{"num_hidden_layers": 12, "hidden_size": 160, "num_attention_heads": 5, "num_key_value_heads": 5, "head_dim": 32, "intermediate_size": 640, "vocab_size": 8192, "hidden_act": "tanh_gelu", "norm": "layernorm", "norm_place": "pre", "norm_eps": 1e-06, "positions": "learned", "qk_norm": false, "attn_scale": 0.177, "bias": "all", "tie_word_embeddings": true, "parallel_block": false, "init": "normal", "init_std_qkv": 0.0224, "init_std_o": 0.0, "init_std_up": 0.0224, "init_std_down": 0.0, "optimizer": "muon_variant", "learning_rate": 0.0111, "lr_mult_o": 1.5, "lr_mult_down": 2.0, "lr_head": 0.00671, "warmup_steps": 200, "schedule": "wsd", "decay_fraction": 0.693, "decay_shape": "linear", "final_lr_fraction": 0.0, "batch_tokens": [32768, 65536, 131072], "max_seq_len": 256, "doc_mask": true, "z_loss": 0.0001, "train_tokens": 314000000, "max_steps": 4740, "dataset": "wikipedia_en"}
MLP neurons of a small language model. Each row is named by its layer, matrix (up: input weights) and neuron, and shows model dimensions 96-159. Each number is 200 + 30 x the weight over its row's rms, rounded and kept within 0 to 999.
Before each neuron's rows, "fires on" lists the tokens most often at its 100 highest values on Wikipedia text that the model never trained on.

fires on: "s", " and", "y", " degree", "ines", " position"
L5.up452,197,202,189,250,146,228,242,165,168,223,178,266,222,164,190,149,149,201,206,212,196,224,183,219,210,152,192,176,177,183,212,179,204,271,216,233,217,201,183,192,229,199,199,168,141,236,246,175,199,185,215,267,182,175,137,192,137,184,231,215,152,216,183,181

fires on: " −", " were", "s", " and", " +", " I"
L3.up599,248,224,242,224,226,241,201,211,129,213,202,235,161,209,172,159,126,193,227,218,223,212,213,226,222,200,240,198,184,203,201,184,234,196,199,225,243,125,167,224,159,176,200,181,165,182,240,115,209,166,202,169,224,189,205,136,208,246,244,188,167,170,153,224

fires on: "–", "-", ":", "{", " football", ")"
L7.up463,145,174,210,208,215,234,197,190,233,179,247,209,184,238,172,163,201,203,193,255,151,129,214,227,197,221,175,156,206,272,223,204,156,156,142,217,248,188,181,211,221,146,189,214,204,150,227,183,170,159,233,162,217,146,211,154,154,239,150,241,193,245,183,217

fires on: "N", "L", " JPN", "O", "K", " Cup"
L5.up397,186,193,169,200,182,220,182,207,187,155,146,117,206,212,204,185,198,192,210,248,176,162,167,219,150,271,195,218,264,238,220,231,191,242,187,198,208,202,150,178,156,208,235,218,131,172,219,192,237,246,180,168,225,152,186,181,191,169,149,196,247,223,201,194

fires on: " =", " by", " hold", " date"
L4.up485,286,219,218,150,237,193,202,224,139,235,172,158,248,198,238,213,181,170,111,237,203,146,187,162,197,180,238,183,228,191,211,212,208,208,219,219,217,224,194,225,238,174,231,170,204,186,239,205,183,183,182,185,167,191,219,224,227,239,200,206,213,215,221,211

fires on: " in", ",", " de", " of", " is"
L7.up164,175,253,161,159,250,215,199,166,196,95,170,267,199,175,167,165,195,211,143,208,202,190,203,196,174,233,227,195,189,175,170,250,186,196,212,208,210,204,185,236,225,135,191,158,199,181,202,169,208,250,175,194,196,182,163,190,264,238,221,195,218,204,198,194

fires on: " cons", " his", " p", " ac", "+", " Cor"
L4.up168,214,245,185,188,192,175,236,176,183,245,212,183,267,221,222,238,148,229,223,162,182,157,210,203,176,240,226,222,215,173,182,191,207,137,217,223,225,210,203,134,242,188,237,229,178,189,248,160,174,177,206,221,211,178,233,202,191,200,211,182,189,123,225,199

fires on: " so", "y", "s", " my", "ite", "ing"
L4.up351,182,265,209,208,222,181,184,237,208,185,189,192,239,202,207,258,177,235,190,236,165,185,237,186,191,164,254,204,172,215,205,184,160,210,206,235,179,179,185,265,183,171,164,156,183,260,181,182,166,227,170,215,258,220,214,224,218,217,251,142,242,180,189,212

fires on: ".", "urs", "ou", "e"
L7.up254,197,217,195,237,195,224,160,179,170,279,193,239,231,140,240,146,236,224,184,162,190,186,215,200,177,253,219,162,177,180,183,216,216,207,214,160,225,193,187,238,224,231,212,174,223,203,217,135,205,239,243,255,204,148,214,242,166,211,215,237,219,254,130,188

fires on: "/", " /", " they", " he", " who"
L4.up318,175,200,192,241,216,157,250,204,214,214,206,218,176,178,180,180,248,252,165,211,214,212,158,203,253,246,224,223,147,207,174,209,195,145,220,171,256,198,208,206,229,222,199,237,202,189,222,252,189,181,237,165,171,171,194,228,152,169,208,183,216,161,197,215

fires on: "-", "ho"
L6.up497,176,202,157,183,214,243,201,169,177,181,226,239,210,111,200,188,190,209,218,182,219,199,196,183,156,196,250,177,115,195,185,227,209,141,184,222,206,241,186,236,170,211,233,225,195,204,203,252,205,205,173,178,192,186,225,181,206,213,232,210,239,199,163,167

fires on: ":", " in", " L", ";", "L", " of"
L5.up363,171,261,216,150,225,165,187,193,208,209,183,224,204,251,243,201,230,176,128,227,225,184,219,157,156,171,194,199,188,182,227,244,152,208,201,189,203,188,178,225,204,129,225,202,219,181,253,143,210,177,167,208,229,218,191,220,211,175,218,244,199,245,217,175

fires on: " (", " were", " /", "lo", " Website", " and"
L5.up538,227,209,203,212,219,264,148,231,213,175,182,232,178,212,221,153,165,227,212,174,229,225,215,192,211,225,171,215,192,203,239,125,215,216,190,220,220,176,123,215,174,177,197,183,202,161,195,246,283,165,174,169,143,196,169,221,206,193,200,186,147,138,240,186

fires on: " and", "'", "7"
L6.up408,140,193,142,215,162,191,224,234,171,197,227,220,244,214,170,229,191,243,164,203,162,169,213,190,136,217,218,153,169,246,189,231,246,229,211,212,178,208,210,209,188,213,216,201,197,173,215,229,183,188,186,191,176,231,169,259,187,220,235,228,177,209,193,250

fires on: "ing", "2", "'", "4", " and", "hem"
L4.up577,173,173,176,221,203,164,160,253,187,243,216,251,217,186,221,168,240,189,171,188,173,162,179,170,118,202,232,165,149,192,168,234,236,196,179,225,287,148,197,158,201,211,192,211,186,223,213,213,153,195,203,217,203,193,247,222,193,192,185,194,152,200,185,205

fires on: " p", " g", " par", " app", " an", "ort"
L5.up248,171,248,195,191,175,237,229,227,176,176,175,179,164,216,165,172,200,224,214,107,163,174,136,175,161,240,184,219,228,202,180,182,245,149,179,224,173,183,178,177,190,218,190,231,224,202,193,235,159,214,215,202,191,194,216,201,231,204,225,219,238,203,202,236

fires on: ")", "s", "T", "G", ",", " UTC"
L3.up99,186,230,231,229,184,211,191,199,158,252,218,243,148,178,216,241,236,186,192,157,229,192,170,194,161,195,235,94,139,167,186,251,212,208,163,241,213,255,202,174,244,219,168,195,135,202,181,190,196,213,181,209,217,272,234,190,227,241,159,178,191,195,187,173

fires on: ":", "N", "p", ")", "sq", "W"
L4.up167,202,178,212,194,225,202,179,234,219,229,217,185,192,264,147,195,206,146,227,217,211,210,216,200,224,200,201,176,235,260,196,210,211,131,151,219,213,172,180,193,233,212,212,186,176,116,202,164,190,143,194,230,220,207,186,213,190,234,167,243,184,225,144,230

fires on: " |", ";"
L4.up533,184,151,216,215,194,249,210,243,169,153,206,215,154,189,226,195,160,247,242,192,241,192,184,234,219,184,184,204,203,193,211,174,133,219,209,199,168,157,184,236,220,210,189,192,204,226,134,175,185,182,203,156,215,232,196,253,156,248,191,255,207,209,125,139

fires on: ","
L5.up105,170,229,228,178,175,227,205,174,213,155,222,186,220,172,181,212,196,231,138,199,187,229,190,204,218,240,187,221,161,216,176,203,182,216,156,211,182,181,202,162,196,182,202,181,211,179,214,202,177,198,224,208,210,199,181,200,257,200,191,223,202,194,273,222

fires on: " as", ".", "gu", "ving", "'"
L4.up172,159,186,187,170,204,186,218,170,264,197,198,218,212,193,262,249,154,208,137,185,198,163,196,177,162,196,253,177,187,248,156,240,241,212,231,210,183,176,213,141,216,203,265,194,246,228,218,211,169,208,194,179,216,176,217,153,205,206,210,208,181,241,241,250

fires on: " |", " ("
L6.up606,142,254,151,240,194,186,230,175,199,172,228,193,201,166,197,130,179,251,211,168,200,208,144,282,164,212,199,207,177,181,168,200,200,192,201,185,214,168,205,222,208,205,186,246,208,228,203,245,198,207,221,189,213,244,184,235,195,223,178,249,171,228,183,222

fires on: " in", ",", ";", ")", ":", " of"
L7.up313,237,250,188,164,177,177,271,144,222,165,161,223,175,230,218,214,240,208,184,255,199,205,217,150,212,167,185,209,149,165,189,175,172,204,174,134,223,252,233,248,207,208,211,229,207,176,227,216,166,143,179,225,215,227,178,224,259,239,196,242,191,178,174,193

fires on: "te", "nt", "ry", "ly", "ally", "ng"
L5.up468,150,165,190,162,182,177,251,222,195,213,225,232,184,211,215,208,166,175,214,156,172,246,214,207,191,236,205,202,124,192,207,190,194,266,229,226,197,211,198,177,180,188,193,234,128,232,217,211,204,210,181,189,192,238,210,152,207,226,219,173,200,179,161,186

fires on: ":", ")", " the", "ric", " were", "ident"
L5.up123,189,181,236,169,256,181,235,193,202,204,209,220,217,242,169,202,183,219,168,206,160,140,232,234,207,179,165,186,180,211,231,204,178,194,174,175,194,218,193,219,251,226,217,245,215,155,175,205,154,197,245,208,233,189,156,213,205,184,221,231,220,181,169,216

fires on: " |", "ing", "b", ")", ":"
L6.up314,148,270,126,212,197,219,229,176,204,200,223,225,197,216,259,184,162,160,187,161,207,188,177,233,163,205,191,184,109,197,210,207,179,224,201,205,228,189,183,234,179,207,212,199,183,212,266,171,212,147,153,169,182,221,213,194,186,217,187,269,230,217,199,189

fires on: " |", " =", "=", "tt", "b", "  "
L7.up20,217,213,197,242,183,172,158,203,239,186,219,223,172,216,146,195,163,194,215,181,235,158,182,150,205,256,174,181,175,155,207,190,194,151,197,183,184,202,213,203,210,158,192,242,237,187,230,221,203,145,172,205,201,274,151,199,167,141,191,229,209,169,218,273

fires on: "ss", " one", "mi", " a", "sc", "st"
L6.up446,192,192,195,191,193,166,189,230,230,185,213,250,186,188,210,178,187,197,211,196,166,232,202,164,219,217,213,183,240,128,168,285,251,196,218,216,281,168,189,205,175,206,143,222,132,185,167,177,195,174,230,201,195,198,191,230,212,206,235,181,213,235,187,201

fires on: "\n", "–", " (", "2", " a"
L6.up478,130,207,211,240,169,170,241,278,227,164,223,194,204,178,236,198,150,208,160,199,223,232,200,240,212,234,183,177,198,178,201,204,223,214,158,219,196,183,172,235,226,237,201,231,232,205,176,227,202,184,232,195,200,168,182,242,202,190,157,228,150,179,202,159

fires on: " and", " were", " age", " Notes", " residents", ")"
L3.up4,271,194,222,193,241,184,240,188,120,203,236,149,183,242,217,185,144,241,153,210,210,169,215,200,176,147,171,184,186,236,289,169,182,248,191,211,190,178,182,211,194,214,264,210,197,171,226,199,171,186,186,175,248,166,206,209,155,207,167,201,183,205,176,224

fires on: "."
L3.up335,222,151,189,208,227,206,252,218,220,199,199,197,241,208,233,242,235,213,146,193,199,180,181,200,163,200,220,180,209,169,216,220,242,221,213,233,273,176,135,173,163,205,206,180,239,202,192,189,223,187,186,213,148,220,260,247,221,172,183,241,275,239,274,187

fires on: " |", ":", " was", ",", " is"
L3.up369,167,178,187,197,180,198,205,170,221,174,253,234,164,232,220,170,255,241,178,157,227,230,149,180,205,241,194,192,198,198,177,204,139,171,247,166,193,242,198,201,246,151,205,262,158,227,205,236,221,178,167,197,181,222,244,166,214,193,192,245,257,199,216,182

fires on: "d", " B", "n", " v", "m", "p"
L4.up91,194,236,180,224,264,185,241,230,213,240,191,212,181,174,171,260,219,231,216,181,247,253,237,164,163,248,178,134,185,226,250,202,262,162,163,230,179,192,180,199,240,229,192,182,203,197,114,169,184,192,208,196,171,232,207,211,217,198,213,235,180,189,220,256

fires on: " |", ";"
L3.up609,211,252,217,168,183,177,161,217,180,190,182,230,185,167,182,209,147,222,190,159,280,164,191,237,263,234,201,207,245,240,209,184,228,191,167,187,158,195,209,246,220,206,229,171,216,195,199,137,236,178,195,210,223,240,125,241,232,205,210,238,166,262,187,168

fires on: ".", ",", " States", " California", "=", " 1991"
L5.up545,209,240,172,193,212,209,214,227,210,238,198,164,229,153,199,216,214,196,188,237,188,182,207,185,200,158,182,205,144,159,268,202,194,189,214,272,239,181,178,184,244,169,199,195,214,213,228,177,213,159,209,201,190,229,211,211,182,223,191,153,202,223,209,174

fires on: " |", " 36", ";"
L3.up351,203,217,161,202,232,233,245,188,197,193,164,188,176,182,172,201,223,271,170,199,243,152,196,236,271,159,187,206,211,211,226,190,251,196,182,241,192,145,239,251,233,218,209,203,247,187,193,169,254,169,194,208,156,252,179,241,171,238,177,220,141,168,153,192

fires on: " h", "f", " A", "m", "st", "d"
L7.up410,206,150,185,195,228,216,235,160,214,197,207,178,150,233,185,224,137,235,183,190,202,224,211,183,207,223,219,177,153,218,192,179,206,172,208,233,198,207,175,217,222,133,199,142,186,217,144,191,209,136,220,191,295,175,226,245,248,223,235,201,235,213,213,213

fires on: ":", ",", " of", " (", " to", "|"
L7.up83,217,197,210,219,222,188,222,169,248,263,204,154,168,225,181,197,228,187,201,164,167,230,181,200,191,168,198,156,199,220,212,170,234,255,223,187,238,218,163,232,224,199,217,113,198,134,184,171,200,209,229,198,206,117,175,215,202,154,189,197,146,166,242,184

fires on: ":", " =", " by", "\n\n"
L3.up533,240,246,236,109,154,195,214,250,194,160,170,227,244,209,203,233,184,182,154,231,193,168,162,144,219,224,177,179,211,208,182,228,226,196,199,176,218,201,221,166,221,135,234,218,156,237,241,243,196,170,197,181,235,232,264,172,250,217,227,232,211,188,236,201

fires on: " 0", "ali", " return", "si", "Career"
L4.up519,154,216,179,206,211,197,216,183,171,156,209,199,191,241,209,168,241,266,220,195,187,145,211,230,264,184,196,191,211,220,231,220,156,173,201,219,124,185,196,196,175,215,207,243,199,261,195,236,192,194,193,239,223,175,165,228,195,188,189,198,164,152,198,223

fires on: " |", " of", "mi", "ill", "ed"
L6.up207,189,169,224,184,211,222,190,193,240,245,192,202,215,197,243,217,209,190,169,197,202,163,175,142,175,203,183,240,206,253,220,239,207,247,212,233,168,194,150,256,131,220,182,228,256,209,218,195,186,184,207,244,211,191,149,154,178,192,185,229,190,210,192,214

fires on: "U", " 1", " on", " in", "T", " 18"
L4.up82,179,181,171,198,235,196,206,203,229,240,197,204,194,207,183,180,209,208,181,193,263,221,185,181,222,203,207,229,267,190,192,207,169,199,143,237,242,235,220,257,240,167,209,186,216,210,158,198,170,163,218,192,254,198,233,141,209,185,215,183,208,151,191,269

fires on: "–", " refer", " to", " known", " mon", " ("
L6.up255,237,270,143,239,161,190,220,188,191,175,196,178,177,161,235,165,173,178,250,198,183,166,224,182,202,183,219,213,217,241,198,170,225,226,181,187,215,176,216,217,161,176,197,202,221,202,243,192,203,195,218,226,206,120,146,180,220,190,145,233,176,163,215,242

fires on: " |", "%", ";", ":", " hold", " ("
L7.up304,191,249,137,179,162,175,204,229,166,191,233,207,118,176,183,199,178,225,224,195,191,196,189,242,161,242,241,173,194,202,192,189,191,172,167,159,181,222,204,192,217,153,189,190,152,214,275,236,220,252,207,198,199,220,185,211,230,175,167,201,223,200,196,211

fires on: " at", " in", " from"
L6.up342,212,189,191,215,177,191,236,191,145,169,157,238,207,177,209,190,193,257,209,190,229,221,225,236,196,227,192,196,165,160,198,224,199,200,175,164,199,219,191,198,205,199,209,181,209,228,237,260,174,159,169,247,169,201,193,207,207,186,180,232,129,201,214,191

fires on: " the", " of", "'", " from", ":", "("
L7.up259,194,180,191,184,223,152,188,244,198,155,201,206,207,257,229,188,204,238,170,237,159,202,194,222,263,174,200,258,232,191,191,135,189,115,221,235,251,172,183,183,220,207,230,214,158,220,229,197,193,203,180,218,171,191,246,195,229,208,162,211,230,202,142,250

fires on: " 1", " a", " that", " 2", "{", " which"
L3.up522,170,176,124,190,219,147,215,240,201,219,176,176,194,198,167,178,210,238,170,189,155,210,256,204,212,171,165,192,212,224,207,238,175,193,181,203,204,186,197,225,250,208,226,228,209,190,231,234,175,166,166,242,301,244,219,210,154,147,255,202,179,177,183,249

fires on: " of", ":", ")", "ed", "ly", " to"
L5.up234,191,201,226,219,233,160,219,283,224,251,213,191,146,192,176,173,199,262,167,250,165,183,197,253,190,158,162,196,183,220,233,218,201,193,187,215,142,222,210,257,229,204,192,186,193,210,197,190,186,207,176,203,220,177,170,251,183,203,212,202,190,199,169,226

fires on: "\"", ")", "U", "'"
L5.up211,208,190,180,245,197,212,213,215,216,228,237,280,185,206,209,224,205,200,234,210,190,243,152,195,212,219,201,186,194,230,228,213,234,166,185,214,191,194,197,165,200,157,165,254,103,183,212,218,227,200,217,170,249,172,213,218,201,175,182,214,247,211,241,151

fires on: "19", ",", ";", " age", " May", "/"
L4.up246,235,270,231,181,179,229,181,227,227,248,224,195,244,180,156,189,225,220,180,301,243,200,173,205,200,195,184,197,178,206,215,163,227,193,219,186,216,212,165,205,201,199,201,160,192,247,230,201,147,193,202,242,220,207,222,173,197,174,171,211,232,169,181,148

fires on: " of", "al", "'", " and"
L6.up52,159,166,163,193,224,221,226,209,196,184,234,214,210,144,196,210,227,180,206,203,234,185,235,167,198,224,190,174,184,259,187,221,210,199,219,242,217,191,186,178,177,204,212,212,176,206,198,165,178,196,199,217,202,205,195,197,168,150,232,211,165,204,118,230

fires on: " has", ",", " had", "s", "ame", "d"
L6.up310,231,232,216,177,137,149,185,139,255,218,244,228,179,161,219,221,205,246,190,200,199,190,227,197,163,217,173,207,186,186,202,200,257,193,260,228,234,174,196,170,204,193,189,232,182,250,239,203,219,190,198,231,214,205,190,183,208,239,176,147,213,138,187,183

fires on: " |", "  "
L4.up455,170,183,152,239,213,208,215,184,248,241,227,210,170,231,164,221,204,222,261,224,147,176,198,170,268,259,175,259,175,187,200,214,194,245,168,197,208,219,192,172,249,181,181,175,216,195,217,218,181,191,177,185,217,187,172,182,206,176,263,202,249,193,207,233

fires on: "pp", "gu", "p"
L6.up456,163,228,166,149,224,147,240,149,202,179,206,198,187,184,235,232,225,184,168,249,180,207,163,171,199,188,156,212,205,214,201,274,217,255,207,173,240,211,218,181,217,216,223,182,255,192,152,149,243,172,198,181,225,185,192,184,163,175,247,159,213,230,191,234

fires on: " an", "mi", " code"
L6.up449,209,162,173,191,217,198,167,225,227,232,166,226,163,157,154,150,177,227,230,136,210,186,157,223,156,248,175,241,234,220,202,179,233,228,226,205,228,231,170,180,128,196,164,261,175,156,177,191,179,205,211,170,204,188,186,214,171,176,191,200,233,213,160,237

fires on: " |", "00", "mi", "|", " code"
L5.up502,219,132,195,240,194,183,261,215,202,224,182,249,210,177,231,191,196,174,243,192,173,112,193,205,188,228,162,161,164,189,147,175,243,197,217,223,226,195,212,198,122,242,246,253,169,159,151,204,213,138,206,190,204,150,231,144,184,174,171,209,155,176,168,213

fires on: "."
L5.up476,238,145,159,192,194,209,247,233,167,187,202,212,223,208,216,201,247,206,127,204,234,200,207,193,158,161,287,217,147,236,198,163,284,190,235,233,215,204,148,186,256,182,201,206,214,198,200,201,175,240,213,176,211,189,256,212,211,160,176,203,195,232,220,234

fires on: "=", " ="
L3.up344,261,223,226,186,203,235,190,229,188,227,167,196,209,227,182,230,190,196,198,197,174,160,166,184,229,195,184,191,202,194,229,151,220,237,216,265,265,149,201,201,222,191,200,145,182,230,227,174,248,181,171,218,174,208,151,216,260,176,169,208,204,167,189,179

fires on: ".", "ec", "uc", "ou", "r"
L4.up48,224,171,186,219,150,179,168,173,202,252,167,171,220,229,200,172,256,260,192,177,183,176,183,136,219,229,163,141,265,213,228,206,193,181,242,213,219,205,171,188,201,191,255,175,210,169,164,243,199,223,194,252,142,210,235,179,182,147,193,215,230,175,202,175

fires on: " two", " and", " a", " 1", ";"
L7.up180,188,226,150,137,209,208,236,164,224,268,184,184,215,219,219,193,178,225,191,241,233,223,238,191,194,209,165,152,206,170,210,240,195,194,184,193,188,209,208,248,151,272,209,197,179,208,186,141,175,226,180,254,212,175,221,200,183,160,233,164,152,136,137,188

fires on: ")", " (", ",", " as", " played", " he"
L4.up215,214,189,228,184,195,224,164,199,177,186,219,281,159,204,182,214,176,248,173,163,215,221,195,213,187,230,235,174,208,180,177,235,215,236,183,212,193,195,184,154,194,147,213,190,150,199,181,168,232,211,133,208,205,198,180,154,205,208,249,175,215,246,239,186

fires on: " to", "–", " time", "na", " from", "To"
L4.up630,146,212,153,155,140,192,219,210,242,206,212,216,157,224,196,166,177,182,226,205,202,170,210,228,217,168,205,235,241,197,180,208,216,231,148,175,210,162,165,182,175,218,228,243,216,207,225,166,197,247,230,200,207,194,187,177,236,220,240,187,147,179,168,180

fires on: "n", "l", "an", "r", "el", "a"
L4.up528,206,165,170,190,218,147,220,171,209,267,156,170,207,250,227,253,219,227,206,176,218,222,223,164,160,240,167,120,209,238,237,222,208,225,214,222,183,154,156,249,238,173,195,152,209,236,176,174,203,196,207,173,195,219,190,177,193,191,226,197,236,228,230,213

fires on: ")", " US", " UK", " Netherlands", " Billboard", " reached"
L3.up614,221,200,188,188,236,203,235,224,162,256,201,163,218,193,171,186,195,179,203,167,223,208,203,228,205,149,217,207,199,199,180,215,299,212,178,258,240,171,162,230,187,178,182,154,254,237,176,221,204,181,210,250,194,211,196,211,224,219,183,196,225,240,210,186

fires on: ".", " un", "-", " Louis", "ca", "arc"
L7.up631,195,215,206,185,203,212,220,205,190,231,241,253,267,237,217,216,226,177,215,173,179,178,191,154,211,228,205,238,189,177,179,176,162,168,239,206,292,240,182,225,223,207,228,157,191,235,203,222,190,258,182,225,243,226,199,193,211,223,161,222,222,204,207,215

fires on: ","
L7.up534,189,260,208,169,211,231,170,210,225,200,203,195,166,162,185,197,187,214,180,213,228,168,173,220,225,140,195,194,182,218,188,196,216,165,189,166,223,185,167,161,187,250,243,148,182,198,234,186,131,134,219,182,234,163,213,186,248,174,164,207,247,217,229,180

fires on: " of", "sm", "sc", "c", "ti"
L4.up125,227,190,224,186,202,198,206,215,216,154,161,149,214,276,204,214,202,172,207,240,228,160,181,168,157,233,200,217,219,192,161,196,209,197,230,237,177,157,187,225,180,233,278,216,171,228,186,185,187,232,205,212,179,180,108,216,200,210,167,261,196,189,234,192

fires on: " first", " 2003", " comp", " 2004", " 2002", " 2001"
L3.up563,188,183,200,165,194,188,195,206,188,259,137,196,270,192,210,176,239,187,212,174,178,180,229,186,206,202,229,238,183,190,151,193,179,198,196,239,219,243,207,181,168,195,170,190,208,172,221,193,179,209,158,266,266,236,224,162,200,260,230,162,223,184,250,261

fires on: ",", " as", "'"
L6.up434,205,211,206,186,196,205,151,188,249,206,223,194,224,159,236,176,239,224,193,203,208,255,185,216,205,138,181,189,173,239,250,151,152,144,205,189,214,196,175,189,202,236,210,199,200,246,190,182,170,228,179,252,221,184,246,181,249,226,186,174,262,138,215,208

fires on: "s", "n", "{", "ent", "r", "li"
L5.up282,213,187,202,196,166,165,175,206,246,205,195,239,196,148,178,165,244,219,220,194,215,239,174,195,169,224,134,236,145,243,215,198,255,182,237,209,240,182,210,161,249,167,176,234,158,194,169,208,193,200,226,241,257,157,127,187,237,221,205,214,198,177,168,224

fires on: " 18", " el", "-", " in", ".", " County"
L6.up261,234,169,202,187,217,219,235,153,178,191,215,192,211,214,196,148,191,237,228,215,189,183,158,149,188,273,203,203,195,208,207,180,222,138,204,203,242,243,156,224,171,177,201,206,205,213,220,223,223,227,193,178,187,201,229,163,179,250,198,193,209,189,143,222

fires on: "n", "s", "r", " B", " by"
L6.up109,225,219,193,175,265,159,179,191,207,234,172,205,181,222,157,275,213,201,213,183,206,196,166,139,164,192,132,227,202,204,230,240,238,203,174,263,207,176,179,187,202,196,163,184,193,197,191,219,198,182,223,205,166,231,192,200,249,211,191,223,183,219,213,223

fires on: " film", "co", " it", "sc", " He", " co"
L6.up590,170,236,212,190,199,146,194,186,176,242,175,203,183,221,287,239,230,214,174,197,212,161,224,226,225,194,209,202,212,165,217,164,197,276,161,220,266,168,189,197,235,206,248,203,216,122,222,206,183,207,219,185,198,222,195,208,161,177,193,205,188,190,227,190

fires on: "\n\n", " that", ":", "\n", " (", ","
L5.up475,180,213,160,199,167,172,180,192,229,227,177,229,162,222,271,231,220,211,159,191,210,233,185,212,231,196,205,186,207,216,189,204,213,240,206,194,256,202,173,228,194,203,213,181,232,235,185,183,201,184,216,168,202,178,189,130,238,209,197,191,209,159,240,231

fires on: ".", ";", ","
L5.up509,195,180,181,183,207,216,242,216,187,268,223,162,199,217,244,249,226,184,200,186,186,181,201,189,206,205,212,208,188,187,264,227,209,167,153,268,169,216,227,223,152,251,203,168,164,154,257,134,201,171,246,208,171,221,192,228,220,177,149,182,228,211,225,208

fires on: " part", " hold", " son", " Minister", " friend", " director"
L4.up470,186,273,247,195,190,162,219,180,198,209,201,188,206,205,182,163,207,158,199,160,207,196,217,215,226,274,235,220,231,202,183,187,285,201,128,174,193,225,204,206,270,172,193,176,207,166,261,201,199,162,172,219,165,207,210,171,145,238,160,180,210,182,165,191

fires on: " |", "ast", "est"
L5.up504,232,220,208,182,205,200,222,187,226,179,204,212,222,229,203,249,268,244,201,178,197,216,213,164,214,196,216,188,209,232,179,180,206,149,232,187,140,207,181,220,249,238,193,238,177,213,229,168,220,172,197,210,167,223,261,177,181,216,191,208,151,228,146,180

fires on: ":", " +", " is"
L5.up633,269,218,156,203,242,190,200,189,221,213,228,138,191,226,243,202,212,258,181,193,159,186,159,207,230,252,159,224,188,190,211,166,184,158,235,169,200,149,203,209,212,228,203,157,181,213,228,180,175,208,191,196,169,223,203,220,192,229,188,217,180,187,222,246

fires on: " =", " gra", " in"
L7.up393,180,189,163,222,237,244,184,195,190,183,170,198,204,243,227,169,225,218,222,204,263,186,176,172,186,194,160,219,240,230,172,162,214,184,240,222,236,247,180,229,208,167,205,192,202,143,214,262,167,187,211,125,198,213,249,170,218,187,217,228,268,199,208,232

fires on: ":", " at", "ck", "ap", " with", "tt"
L5.up605,198,255,147,220,200,206,176,172,191,202,189,160,165,224,204,228,184,203,168,137,160,205,223,202,188,189,164,203,164,247,232,216,222,181,177,228,230,139,197,236,186,223,203,190,131,218,271,139,168,206,198,197,183,199,238,219,170,198,165,228,193,225,233,196